Weights of a small GPT-style language model, trained from scratch on English Wikipedia: 6.15M parameters, LayerNorm before each block.
MLP neurons of a small language model. Each row is named by its layer, matrix (down: output weights) and neuron, and shows model dimensions 64-159. Each number is 128 + 32 x the weight over its row's rms, rounded and kept within 0 to 255.
After each neuron's rows, "fires before" lists the tokens most often just after its 100 highest values on Wikipedia text that the model never trained on.

L9.down17 [129 146 118 122 140 111 126 110 160  61 120 154  85 151 157 144 129 130 165 119  90 155 153 128 168 159 103 139  89 134 141 163 154 127 152 103 129 112 128 167 153 156 123 137  77 114 118 165 106  85 153 124  71 112  87  80 179  92 164 137 149 119  69 128 136 167 142 135 140 129  88 131 134 106 150  96 162 109 171 150 136  99  82 158 111 142 141 120 170 182 101 167 255 147 108 165]
fires before: " |", "\n", " The"

L12.down353 [101 149 126 126 183  97 103 132 118 195 121 135 111 108 104 119  93  95 152  80 107  99 133 113  97 102 136 174 122 155 195 102 111 155  92 177 145  97  69 123  98  87 146 116 100  92 131 108 197 126 150 140 104  86 106 150 120 129 134 149 141  65 128 172 185  89  92 175 177  92  94 102 128 105  73 114 172 110 105  72 171 141  97 159 146 184 154 142 156 171 149 121 113 160  85 177]
fires before: " |", "u", "is", "ts", "R"

L2.down489 [109 160 139  81 144 102 121 171  86  89  88 170 125 124 124 118 135 117 109 167 110 136 123 121 169  97 116 205 147 108  79 125 130  95 147 135 158 119 102  97  83 135 118 136 134 146 184 151 147 171 128 166 140 193  64  96 114  59 129 169 133 170 131 153 149 156 119 116 102 155 146 132 135 109  86 128 167 210 125 119 126  94 117 129 145  81 116 140  98 103 142 112  66 139 122 159]
fires before: "|", "\n", "-", "==="

L11.down301 [114 172 110 144  69 160 135 120 119 144 107 133  55  85 150  90 144 137 160  89  79  80 117 123 156 148 133 145 126 158 106  97  68  84 139 125 130 188 168 103 161 189 117 193 149 161 139 139 142  86 108 195 145 119 159 147 134 109 103  88 147 113 155 129 143 155  64 146 199 151 118 146 134  93 151 124 114  81 108 161 171 100 124 125 140 151 145 137 192 111 126  86 111 149  82 151]
fires before: " |", "5", "2", "1", "3", "6"

L5.down291 [ 94 159  67 162 154 109 107 142 154 146  90 134 204 111 137  87 166  91 135  62 130 182 110  55  98 119 108 113 157 128 102 108 140 172 154 106 142 113 113 133 116  76 147 104 143 170 113 116 116  90 146 146 149 149 158  81 111 118 119 112 102 134 167 110 111 165 147 157 141 109 154 150 156 138 126 162 141 164 113 164  83 122 111 195 147 116  29 146 127 179  86 185  97 143  38  99]
fires before: "|", "-", "\n"

L4.down4 [139 188 103 155 106 154 118 130 122  66 105 150 122 103 118 137  94 157 139 106 129 139 184 155 152 164 110 121 124  98  97 139 133 141 128 120  72 113 120 152  58 148 120 117 129 154 127 150 172 123  94 104 130  59 169 117 141 122 116 154 126 113 121 107 125 143 107 170 141 148 113 123 196 166  98 105 167 126  95  49 111 126  81  95 124 158 125 116  97 169 130 118 172 122 100  97]
fires before: "\n", "-", " ", " 0"

L9.down364 [191 173 100 131 103 127 112 119 139 145  63 145 168 120 114 109 122 103 144 131 155 138 102 154 159 153 119 134 135 121 105  98 132 132 152 147  96  99  39 103 118 169 117 130 108 125  97  62 140 183 175 102 168 178 122 133  93 106 114 151  53 146 157  94 102 203 132 159 132  88 123 142  99 115 177 156 138 175 165 104 146 144 180 131  82 138  42  88 164  94 137 104 120 134 112 167]
fires before: " |", "%", "\n", " "

L9.down289 [100 166 113 125 170 146 130  72 130 105 123 146 152 144  86  86 121 117 150 112 132 155 191  89 143 137  49  91 128 122 181 160 173 118 157 111  83 120 125 122 138 163 135 142  83 141 151 131 113 153 106 156  88 128 165 152 178 118 124 174 140 139 141 142 130  96 125 158 129 132 127 117 133 125 155 123 125 213 140 119 106  78  88 170  99 134 120 148 164 173 129 121  78 122 143  58]
fires before: "\n", " ", " —", " 0"

L8.down100 [121 137 109 127 138 146 137 187 140 103 116 166 192 101 160 135 178 120 134 139 149 147 136 129 118 127 113 130 141 153  48 126 114 123 145 125 108  61 104  41 104 163  93 144 152 127 112  90 147 170 151 153  81 188 148  94  79  84  85  77 117 117 146 134 123  67 105 146 146 158  84 118  76 129 213 186 120 202 123 173 111 179 141 117 125 136 115 110 170 133 141  37  90  71 106 156]
fires before: " |", "%", "201", "):"

L11.down404 [ 65 106 122 134 181 194 100 168 142 122 133 209 141 123  74 157 118 148 129  95 158 187 143  65 112 144 134 100 115 144 154 139 148 108 105 141 104 135 127  88 143 171 124 100 139 148 139 189  75 163  81 132  85  96 144 108 179 107 112 129 167 101 149 111 129  81  81 112 134 122 101 145 161 105 127 126 103 141 131 135 126 100 165 154 103 104  86 128 133 193  97 120 109 105 147 152]
fires before: "\n", " %", " G", " P", " ±", " Votes"

L9.down27 [123 111 136 111 109 117 112 173 100 104 191 138 133 127  72 213 121 130 145 138 100 129 109 169  95 108 150 186 133 133  88 106 158 124 121 130 146 157 118 108 108 115 177 121  56 143 148 157 143 129 127 115  97 119  81 118 134 152 120 139 115 103 132 148 106 115  97 155 121 133 176 129 125  80 124 106 139 201 189 110 127 168 160 127 160 172 141 114 158 158 125 126 152 123 117 155]
fires before: " |", ":", ".", ";"

L9.down558 [ 85  82  58 146 100  87  88 129 139 153 125 110 153 157 166 103 124 118  97 144  75  99 105 184 101 115 102 148 147 137 148 110 180 173 120 198 164 116 158 111 193  64 131 134 134 109 107 172 167 122 123 133 115 175 144  69  79  72 129 166 119 101 202 141 159 107 148 127 100 123 186 148 131 149 166 145 125 136 115 117 172 171 155 129 130  84  98 111 140 162 121 165  61 124 102 131]
fires before: ":", "==", " ==", "ion", "\n", " also"

L8.down74 [ 80 169  82 115 150 108  92 115 159 113 102 133 155  85  96 123 138 114 125  53  89 201 154  49 110  85  68 124  75 119 104 119 168 177 192 127 116 112  92 140 120  77 112  93 113 145  88 152 102 117 145 115 141 153 128  82 136 100 100 114 155 125 151 141 145 154 125 132 122 116 169 161 145 173 121 142 167 199 129 201 125 210  74 195 129 148  99 134 180 138 147 110 116 163  98  79]
fires before: "\n"

L8.down136 [140 179 125 112  71 111 134  96  99 152 199 125 103 131 124 133  95  40 138  96  86  98 156 136 169 135 111 164 114 116 146 136 158 108 102 174 158 121 129 178 166 162  79 197 195 146 158 161 131 152 115 148 121  95 135 117 198  89 146  97 123 131 116 128 132  94 127 122 105 121 106 172 111 136 140 125  87 132 101 140 114  52 126 110 145 118 167 154 112 114  94 151 106 121 170 113]
fires before: "\n", " |", " —", ";", " "

L9.down627 [ 80 151 185 112 123 129 118 121 140 119  37 156 111 119 111  95 147 157 110 127 158 174 139  81  88 141 105 108 158 113 138 139  86 152 177 153  92 136 136  84 102 116  99 158 112 140  98  73 163 120 112 112  80 161 149  91 120 111 110 170 125 171 127 142 138 146 117 176 173 103 140  83 175 149 135 169 140 181 113 150 124 145  93 126 131 205 177 132 114 136 116 119 104 140  67  84]
fires before: "-", "|", "\n"

L8.down262 [119 148  84 137 147 124 156  72 165  99 128 102  87 117 161 155 128 121 176 143 149 130 144  84 118 133 120  85  91 135 169  98 143 116  96 118 108 129 167 151 184 212  90 135 101  96 130 121  82 126 124 169 150 138 159 149 116 153 146 144 152  79 151  93 123 113  96  91 100 103 118 148 129 136 117  77 135 144 159 165 112  98 104 129 156  87 149 165 172 149 149 113 255 133  54 166]
fires before: "\n", " The", " It", " In"

L8.down471 [118 135 140 134 157  85 129 116 138 114  87  90 127 114 133 132 116 132 159 125 117 164 138  99 101 137 135 178 131 122 140 134 149  86 121 150 159  89 102 101 123 144 196 170 140 131 122 140  92 190  77 152 176  69 143  62 118 192  92 139 149 155 143 149 123 101 136 181  57 133  74 119  98  82 149 218 148 130  87 129 122 175 115 145 110 101 147 159 119 114 145 158  75 157 101 101]
fires before: "\n", " The", " It", " In"

L14.down64 [ 91  96 171 162 131 163 169 115 121  87 116 153 101 111  74  78 133 130  98 103 115 202 107 108 136 166 112 138 144 111 159 108 112 157 180 138  91 166 114 124  83 100 136 137 130 111  64 167 163 153 110 140  72 173 121 133 132 129  81 130 122 175 145 111 119 156  74 112 174 176 112 168 134  58 102 165 177 151 114 154 101 162 121 169 144 113 137 108 139 114 232 122  90 199 112 107]
fires before: "\n", "|"

L10.down212 [153 169 146  95 116 200  92 103 109 138 126 153  75 124 104 165 127 129 212 162 155  67 155 160 162 111 145 170 156 147 136 107 123 146 170 184 122  92 132 124 140 135 161 134  86 116 173 152 148  57 163 161 149 150  59 116 151 131  91 141 121 118  96 151  91 162 127 134 142 156  83  70  86  63 108 189 136 123 142 114 113 118  69 154 141 102  85 195 197 135 147 130  71 137 140 160]
fires before: " |", ";", ".0", "6"

L4.down5 [ 72 117  98 111 176 117 142 169 117 138 106 135 111 167 133 190 117  99 125 122 177  88 162 133 159 122  58  93 129 154 111 200 177 146 156  86 105 181 151 151 164 121 115 111 145 162  74  90 112 121 169 112  80 158 148 155 115 165  63 148 130 122 171 163 147 167 160 119 117 153 138 134 130  91 120 122 157 145 127 134 160 168  66 158 136  96 129 134  92 128 173 138  88 174  96 112]
fires before: "\n", "-", "|", "=="

L2.down409 [ 95 171  78 144 145 144 122 140  91 118 122 122 147 124  66 181 135 151 138 140 114  54 164 138 113 103 131 158 159 179 151 209 151 133  95 171 162 161 118  59 123 155  81 174 146 175 151  76  92 131 106 184 127 147  81 114 136  74 106 197  96 197 102  93 106 112 108  77 154 211  85 137 109 122 175 134 124  68 167  80  90 132  91 135 158 182 106 146 109 138 125 116  95  90 154 147]
fires before: "\n", "ans", "ch", "ets"

L8.down307 [149 150  91 143 146 122 169  77 123 159 145 107 146 127 146  42 112  83 151 107 170  80 118 159 126 120  83 101 140 125 151  80 111 103  92 140 181 140 100 174 213 104 166  95 122 189 126 130  89 164 169 174 145  97 117 164 107 137 160 106 113 107 127 138 123  93 154 101 185 112 106 112 109  80 122 109 117 164 166  60 137 117  97  70 116  97 114 184 155 133  91  89 134 143 107 114]
fires before: " |", ":"

L10.down60 [119 172  97 175 180 115 113 105 133  84 102  92 118  75  98 127 132 119 150 145 146 167 153 102 143 163 103 137 112  88 149 132 139 130 128 114 105 109 113 121 209 181  66 153 129 143 105 167 172 125 184 166 157 133 130 153 142  89  66 150 106  52 147  78  43 184 146 124 150 122 109  91 107  81  85 135 167 161 127 159 152 139  97 142 113  80 166 117 162 119 134 101 155 126 104 118]
fires before: "\n", " |", "|"

L9.down399 [ 63 105 101 109 186 116 127  92 128  97 148 147 122 128  68 176 140 105 131  67 170 165 121  81 143  98 117 143 143 114 144 136 150 156 190 139 167 157 135 163 162 146 201 151  85 140 128 104 139 170 157 142 103 147  87  87 149  87 105 136  73 135 162 133 102 170 107 136 154 126  87 159 166 186 134 149 189 192 178 135 190 150 110 155  58 123  95 119 114 124  65 153  91 141 137 195]
fires before: " |", " ", "por", " Sw"

L8.down229 [170 186 128 170 147 129 121 124 166 133 139  72  91 148  99 113 107  96 165 121 157 125 164 161 152 139  76 148  96 156 139 146 176 115 133 138 106 114 134 135 142 221  92 164  92 186 152 133 127 127 131 105  93 133 190 139 146 117 139 146 134 114 120  80 117 149 118 115 114 157 123 171 112 150 147 119 129 193 104 161 137  83  57 133 159  82 136 133 102 192 115 166 113 121 146 124]
fires before: "\n", " |", " The", " ", " —"

L5.down116 [132 139 101 156  54 135 102 175 190 143 189  80 121 142 100 149 165 128 174  82 163 114 102 125 124  94 126 166 146 129  91 168 184 103 174 202 145 132  76 153 113 167 158 160 156 142 155 160 184 124  92 111  66 113  91 143 125  88 116 157 114 103 101 108 154 179 105 146 146 123 121 113 122 144 141 245 103 123 137 131 162 101  79 105 151  48 135 101  98 105 177 171 108 110 166  57]
fires before: "\n", " down", " |", "ing"

L8.down26 [136 104 142 144 158 154 130  73 132 155 130 130  94 108 119 121  80 103  68 191 123 164  46 190 124 163  95 115 123 118  97 169 130 153 111 121 147 113 150 155 159 168 119 142 134 141  71 110 102 111 113 137  93 167 140 158 108 140 118 172 131 150 100 116  99 112 121 152 153 114 166 142 112  63 117 136 121 134  70 130 152  87  79 201 177 119  80 123 155 167 101 142  84 129  66 147]
fires before: "\n", " The", " In", " He", " E", " It"

L12.down252 [ 99 131  94 111 125 192 165 128 133  67  73  81 110 117 124 193 139 144  93  72 145 198 142 111 142 117 119  91  97 110 137 110 130 101 116 143 153 132 110 122 115 129 120  68 162 114 132 167 101 139 144 176 144 134 146 184 156 161 109 177 149 128 119 142 126 160  89  72 152 126  81 175 119 130 105 151 166 116 103 141  62 164  56 196 126 111 129 134  84 104 138 107 127 172 145 128]
fires before: "\n", "-", "American", "S"

L8.down248 [158  78  93 165 122 152 112 167 121 124 137  87 146 170  99 139 127 117 101 181  94 113 108 146  90 140 112 116 165 118 177  94 121  80  80 161 162 141 104 126 128 121 134 136 143 163 148 135 118 161  97 107 136 174 125 102 116 103 177 148 197 113 130 118 189 144 148 105 118 101 183 110 131 102 170  76  93  63 127 121 135 147 147  77 184 186 161 136  64 133 105 182 122 113 101 137]
fires before: "==", " ==", " and", "\n", " life"

L14.down89 [ 78 162 107 196 125 108 154 159  82 167 141 139  88 129 118  70 154 108 159 118 116 124 104  33 179 118 161 146  95 140 133 135 137 115 109 130 154 149 133 146 199 123 179 166 146 139 119 142  89 150 141 105 135 108 148  97 141 143 113 133 205 139  98 115 105 160 109 138 193  99 105 151 124 114 145  94 156 127 176  98 161 131  72 102 125  52 120  72 122 166  47 165 135 201 142  84]
fires before: " |", "ed", ":", "\n", "s"

L9.down452 [ 92  85 118 184 127  80 177 121 131  80  80 131 128  96  91 141 105 152  70  60 157 157 102  62 132 154  97 117 115 176 153 154 185 121 127 147 116  99 187 126 144 158  56 136 121 141  78 167 109  95 171 150 152 144 140  86 135  83 165 113 137 108 132 153 107 150  67  89 129 203 136 128 188 159  88 119 193 143  92 155 132 128 117 132 132 123 145 114 153 187 149 113 111 170 120 100]
fires before: "\n", "-"

L9.down625 [132 105 115  71 153  84 168 150 116  70 144 120 138 116  37 163 163 157  92 139  98 166 119 131 121 135 138 195 117  86 172 149 151  96 143 110  73 120 139 133  93 101 147 124  62 134 171 130 171 117 110  92 124  59 124 132 107  92 118 145 103 164 141 128  85 158 118 174 129 132 175 128  76 167 142  84 152 148 178 127 102 111 146  99 158 145 174 112 153 151 154 128 177 120 139 141]
fires before: " |", "–1", ";", "7"

L11.down123 [116  94  77 133 164 186  87 185 105 132 112 162 142 113 134 190 133 116  95 123 108 187 104 128  88 119 130 166 109 168 119 131 133 141 115 149 190 127 162 182 130 142 109  99 147 163  98 168 100 172  81 144 115 127 125 103 115 119 116  95 149 145 129 134  97  90 134 108 139 143  56 112 173 111 109 131  93 184  73 158 118 155 159 106 131 107 113 172 105 176 135 118  92 136 119  94]
fires before: "\n", " G", " P", " ±", " Apps"

L3.down531 [116 109 128 120 162 150 118 177 109 101 129 189  95 145  97  77 158 101 134  71 153 107 190 109 124 182 164 151 141 152 170 171 136 142 135  89 107  96 152 141 163 147 118 166 105 156 122  88 102 112  54 118  48  33  73  85 122  70 142 116 170 112 145  93 126 140  90 121 196 142  85  13 144 129 168 142 139 115 126 141 113 119 103 102 121 125 135 158  94  91 142 142 109 190 152 168]
fires before: "7", "4", "2", "5", "8"

L4.down154 [ 66 122 142  94 126 137 136 130 148 129  81  99 124  69 117 163 158  92 131  64 168 170 187 163 123 110  81 170 154 132  67 157 147 129 183 114 164 171 129 133  72 135 156  82 106  92  71 130 148 118 180  92 144 131  93  93 134 116 117 155 137 132 133 117 179 129 188 131 147 156 174 122 196 124  90  86 163 108  85 119 103  98  90 122 168 159 105  88  34 187 103 112 135 137  97 123]
fires before: "-", "|", "\n"

L8.down137 [103 137 139 144 179 142  97 106 153 180  79 143  90  91 122 152 120 110 157 175 120 110 121  95 127  86 170 131  86 208 130 132 137 170 152 127  76  91 148  93 153 153  87 183 124 115 151 124 127  89  90 106 171 123 144  59 122 140 110  72 150  99 131 121 154 145  93 171 155 160  53 159 133 133 108  90 157 170 162  93 144  81 130 119 108 104  52 158 153 127 154 130 186 185 142 118]
fires before: "\n", " The", " It", " In"

L8.down546 [ 51 140 121 166 173 124 119  50 180 110 124 135 143  94 152  91 135 107 151  92 158 154 149  61 118  93  95  84 130 129 113 148 166 138 170  72 130  98 138 167 105 117 190 144 104  89 104 120 106  97 159 136 104 139 124  96 176  93 131 115 119 122 145  90 109 123  99 113  92 101 140 190 174 158 121 106 166 168 135 166  91 160  84 157 137  89 100 155 107 160 140 111 142 199 120 116]
fires before: "\n", " In", " He", " The", " This"

L8.down150 [ 40 153 126 148 108 128 109  65 154  81 143 133 156 106 151 113 107 115 159 122 175 140 203  59 107 109  87  84 151 141 102 135 181 168 188  63 171 169 127 136 139  90 178 122  98 144 102  95 111 101 124 163 120 127 121 107 147 111 145 100 140 136 176 140 119 142 102 109  98 120 139 142 174 161 142 152 137 176 120 128 155 138  98 151  98 135 112 137 104 177  81  91 116 154 103 130]
fires before: "\n", " The", " He", " It"

L6.down40 [110 124  92 145 153 128 159 141 155  91  86 144 128 128 118 103 151 117 186 123 163 133 190 100 136 149  95 110 153 130 120 105  86 116 151  94 127 148  98  89 104  31 118 100 148 105 105 142 125 123 186 110 116 157 136 116 126 128 114 154 124  80 202 142 167 152 145 151 108 108 144 191 143 112 125 158 168 114 180 100 116 149 144 146 110 168  87 112 154 159 136 159 238 103  96 100]
fires before: "\n"

L8.down224 [107 151  94 114 182 144 139  99 117 134 138 185 119  92  68  88 106  90 152  74 155 167 140 119 170 143  83 119 122 109 162 179 138 159 126 103 120  88  89  96 162 146 163  96  49 150 145 168 147  96 136 125 101 110 163 103 138 101 105 153 164 120 133 120 134 122 118 138 149 134 124 162 139 127 157 151 159 214 126 114 112  94  88 167 124 113  85 154 146 149 109 104  73 137  94 128]
fires before: "\n", " ", " —", " 0"

L5.down555 [ 78 144  52 124 118 166 124  93 119 144  93 103 119 136 111 110 143 155 125 130 134 137 160  77  67 100 151 121 124 140  93 142 122 171 149 101  88 126 139 175 111 104 154 117 132 186 140 148 152 119 134 141 127  77 162  66 127  88 173 132  95 152 196 141 110 118 126 102 103 110 160 144 176 141 108 131 200 133 124 116 111 118 116 130 146 135  75 163 121 209 118 102 136 145 121  99]
fires before: "-", "\n", "9"

L11.down239 [143 123 136 108 131 162  84 127 131 126 166 169 114 160 155 103 147  72  58 143 147 135 131 182 124 142 129 144  96 168 150 133 129 209 148 112 104  65 192 102 117 139  48 157  98 148 105 108  78 122 132 100 119 146 142  70 132 133  78 151 129 139 145 209 112 134 195 139  91 100 101 162 128 168 157 146  57 158  74 148 196 126 155 126 132 169 124 112 145 151  92 167 125  94 126 171]
fires before: " |", " Go", " (G", ":", "T"

L14.down597 [154 138 134  98 101 187  75  99 112 116 159 204 132 139 149 192  99  76  95 147 137 122 125 136 144 125 177  66 150 118 149 128 135 149 120 123 135 107 130 127 175 149 100 158 131 145 129 144 124 127 145 114 108 130 186 124  70 200 128 136 130 155 184 118  76 108 144  94 109  97  99 133  90 158 128 137 143 124 120 122 155 129 127 115 149 110 134  94 137 109 142 122 165 144  97 151]
fires before: " |", ":", "==="

L5.down455 [167 123  74 120 183 133 145  76 124  70 135  95 145  90 132 144 160  79 124 115 117 157 120  36 153 174 125 135 122 133 168 125 176 101 150 154 128  88 127 133 141 123 139 214 160 155 143 108  72 107 131 102 173 168 142 111 125 155 107 113 129 112 130 138 155 145  67 102 163 171  85 124 132 151  67  34 108 137 115 205 128 118 135 151  99  89 113  29 128 127 132 137 123 197 102 117]
fires before: "\n", "ur", " |"

L4.down525 [102 136  99 100 160 153 168 180 165 119 133  95 142  58 133 140 120  85  98  84 132 173 114 233  87 154  83 127 119 138  79 106 115 118 154 107 130 160 111 110 119 102  97 104 127 156 123 104 148  87 168 127 145 128 105 154 128 130 146 172 134 109 131 119  82 136 174 112 133 129 186 153 182 111  93 162 203 191 115  89  66 128  74 145 163 149 132 100 123 164 156  34 117 137 144 129]
fires before: "-", "\n", "==", "In"

L14.down633 [119 138  94 113 145 150 171  79 122 122 108 126 108 142 117 103  65 167 101 143  90 128 116 161 100 156 174 150 169 146 125  86 165 111 110 108 186 111 130 178 144 104 147 121  96 163 169 154 183 137 122 143 148 234  99  99 137 125 122 172 107 109 149 182 163 164  74  92  97 106 156 120 167  96 119 106  81 127 127 129 142 123 119 156 135  97 111  70 112 150 156 119  92  99 111 176]
fires before: "\n", "C", "E"

L9.down278 [ 84 120 117 144 133 126 136 152 120 114 133 108 169 153  97 171 130 138 109  90 140 153 124  84 150 161 102 102 147 169 114 121 108 129 127 150 146 182 125 123 155 161  75  27 128 148 125 188 138 169 139  99  90  83 122 199 109 129 138 171  91 124 126 147  84 173 135  98 166 130 124 106 122 142 156 122 167 213 156 139 128 132 131 146 120 149 117  87 127 133  95 134 132  64  94 124]
fires before: " |", "–1", ":"

L6.down90 [ 67 130  88 116 206  92 136 136 126 150 118 118  40 117  90 110 156 112 140 184 116 178 117 143 142 151 129 104 196 112 168 156 126 112  93 124 166 157 138 148 148 148 114 144 116 161 133  88 132 132 129 154 185 131 142 119 138 120  85 165 156 136 128 200  89 163 138 138 101 141 136 125 187 133  70 148 139 147 116 126 131 120 183 127 158  86 115 100 115 134 105 118 120 170 196  85]
fires before: "\n", " —", " ", " |", " 1"

L4.down185 [157 144 161 123 176 102 118 177 143  57 160 147  93 138 153 141 112 101 134 126 113 118 126  86 142 138 152 153 169  81 118 145 154 126 141 104 177 101 111 143 151 173 129 156 103  69 130 174 136 162  86 100 177 125 120  92  88 118 122 125 108 149  75 141 152  97 116 153 104 116 169 123 178 112 144 144 127 106 170  54 145 118 127  95 139  56 107 117 101 140  44 116 100 201 101 104]
fires before: "\n", " |", " was"

L8.down153 [132 154  97 162 110 104 114 125 130  81  86 188  93 137  88 127 136  73 148 100  68 121 126 111 138 119 114 152 100 181 127 182 153  92 123  76 108 111 136 132 106 153 164  53  73 170 125 136 142  91 146 139 136  86 149  89 141 170 131 172 163 107 134 104 108 130 110 162  67 172 118 150 123 130 125  83 149 156 122 132  66  99 122 171 127 105 122 112 126 153 176 108 181 151 105 102]
fires before: "\n", " The", " This", " In", " It"

L8.down280 [ 74 170 160 128  95 119 105  88 158 147 135 143  68  75 151 133 147 165 145 153 130 161 157  73  97 129  96 139 139 159 116 162 139 181 226 158 123 177  55 127 126 113 139 105 126 154 105 106 116  77 103 166 111 162 115 123 127  74 125 109 136 133 159 180 159  68  86 126 127 117 131 125 165 137 144 173 128 155 117 142 128 204  99 147 126 154 136 125 105 116 185 125 101 146 117  69]
fires before: "-", "|", "\n"

L12.down619 [103 130 134 106  79  81 132 102 209 145 146 112 172 160  75 173  99  94 104 107 162 105 133 106 132 123 119 114 121 145 139 143 166 102 134 147 116  95  89 127  74 157 143 130 164 164 162 120 183 158 114 119 145 180 133 203 109 104 117 140 193 108  58 168 109  82 178 147 125 132 130 156 168  97 124 142 136 133 192 135 185 122  88 111 133 137 190  80 117 166 114  93  45 142 122 113]
fires before: "\n", " |", ":", " –", " was", " is"

L9.down264 [211 169  91 155 101 172 146 110  64 136 136 112 122 137  96 128  95  83 175 185 117 140 161 144 162 108 120 141  96 110 131 173 156 103 148 111 118 111 137  97 125 168 172 139 100 152 177 186 144 134 153 114 119  85 143 190 130 129  96 106 134 121 139 129 109 183 124 146 162 145 129 133 136 134 116 163 132 174 158 150 116  74 107 121 170  95 136 133 109 103 115 146  42  98 165 136]
fires before: " —", " |", "\n", " ", "|"

L8.down619 [138 168 180 148 153 134 119 195 175  89 146 147 199 116 115  84 131 106 137  90 109  68 142  64 138 112 152 123 117  87 148 103 107 100 129 188  80 128 138  51 138 127 132 116 155 144 155 112 116 131 109 146  81  90 118 145 120 105 161 128 162  92 122 179 144 123  91  92 152 135 156 126 147 142  94 122 120 119 152 106 121 102  86 157 133 150 136 116 120 134 148 132 126 127  98 138]
fires before: " |", ".6"

L11.down467 [123  92 159 131 183  98 169 140 147  71 137 119 168 167  62 141 151 144  79 117 114  90  90 131 119 145 146 210 171 131 139 166 178 118 127 117 113 140 137 165 107  89 134 112  53  84 148 164 173 122 116  61 136  76 110 136  90 102 126 165 104 159 113 129  97 139  88 152 149  95 170 130 100 145 142 103 124 143 182 122  69  95 131 130 133 127 186 116 175 165 137 109 142 146 132 134]
fires before: " |", ":", "1", "."

L6.down573 [124 173  62 135 104 136 161  97 161  95 132 133 157 127 162  95 102 147 128  69 134 159 150 176 104 107  94 114  95  89 150 158 116 138 124  92  65 157 136 109 123 102 135 127 112  88  66 132 156 116 117  88  65 174 122 180 159 100 115 133 133  99 179 133 137 135 148 112 106  83 170 180 117 135 118  96 165 154 133 124 137 174 127 144 123 161 127 180 180 175 183 145 164 112 111 100]
fires before: "\n"

L10.down218 [ 80 136 110 185 153 113 110 104 146 191 142 178 154 121 146 120 177 112 123 131 123 152 161 111 117 126 130  93  95 183 140 138 180 121 122 173  86 113  76 106 140  94 139 130 142 123 134 122 144 180  47 128 120 134 129  60 135 146  77 126 189 120 140 110 133  97 141 117 120 115 125 186 126 127 131 112 145 117 117 116 117 146 127  70 115  80 140 187 108 147 119 179  89 106 106  96]
fires before: "\n", " a"

L10.down366 [137 110 163 136 102  81 179 150 146  76 188  56 135 159  50 160 134 160 104 124 139 161  93 126  82 129 150 169  99 126 129 107 168 115  64  94 125 157  96 136 106 152  91  64 109 113 177 199 161 135 100 100 142 142 122 130 106  88 125 147 123 122 132 156  96 133 117 172 144 116 202 114 135 161 168 145 130 138 187 133  88 136 126 127 164 134 122 111 139 168 141 135 174 149 120 128]
fires before: " |", ":", "\n", "–1", "  "

L12.down16 [149 106 132 112 123 154  85 131  72 122  86 123 140 110 148 161  89 139 130 191 103 178 128 137 125  83 102 180 108 123 139  96  68  81 108 157 112 120  67 156 128 193 139 165  96 149 123 133 196  94 143 140 159 145 123 171 118 122 140 135 144  76  83  93  56 104 122  78 143 180 163 152  64 109 111 103 166 130 140 164 158 101 135 135 204 124 142 111 147  82 168 158  81 111  88 147]
fires before: " |", " by", "|", "%", "|---|---|---|---|---|", "|---|---|---|---"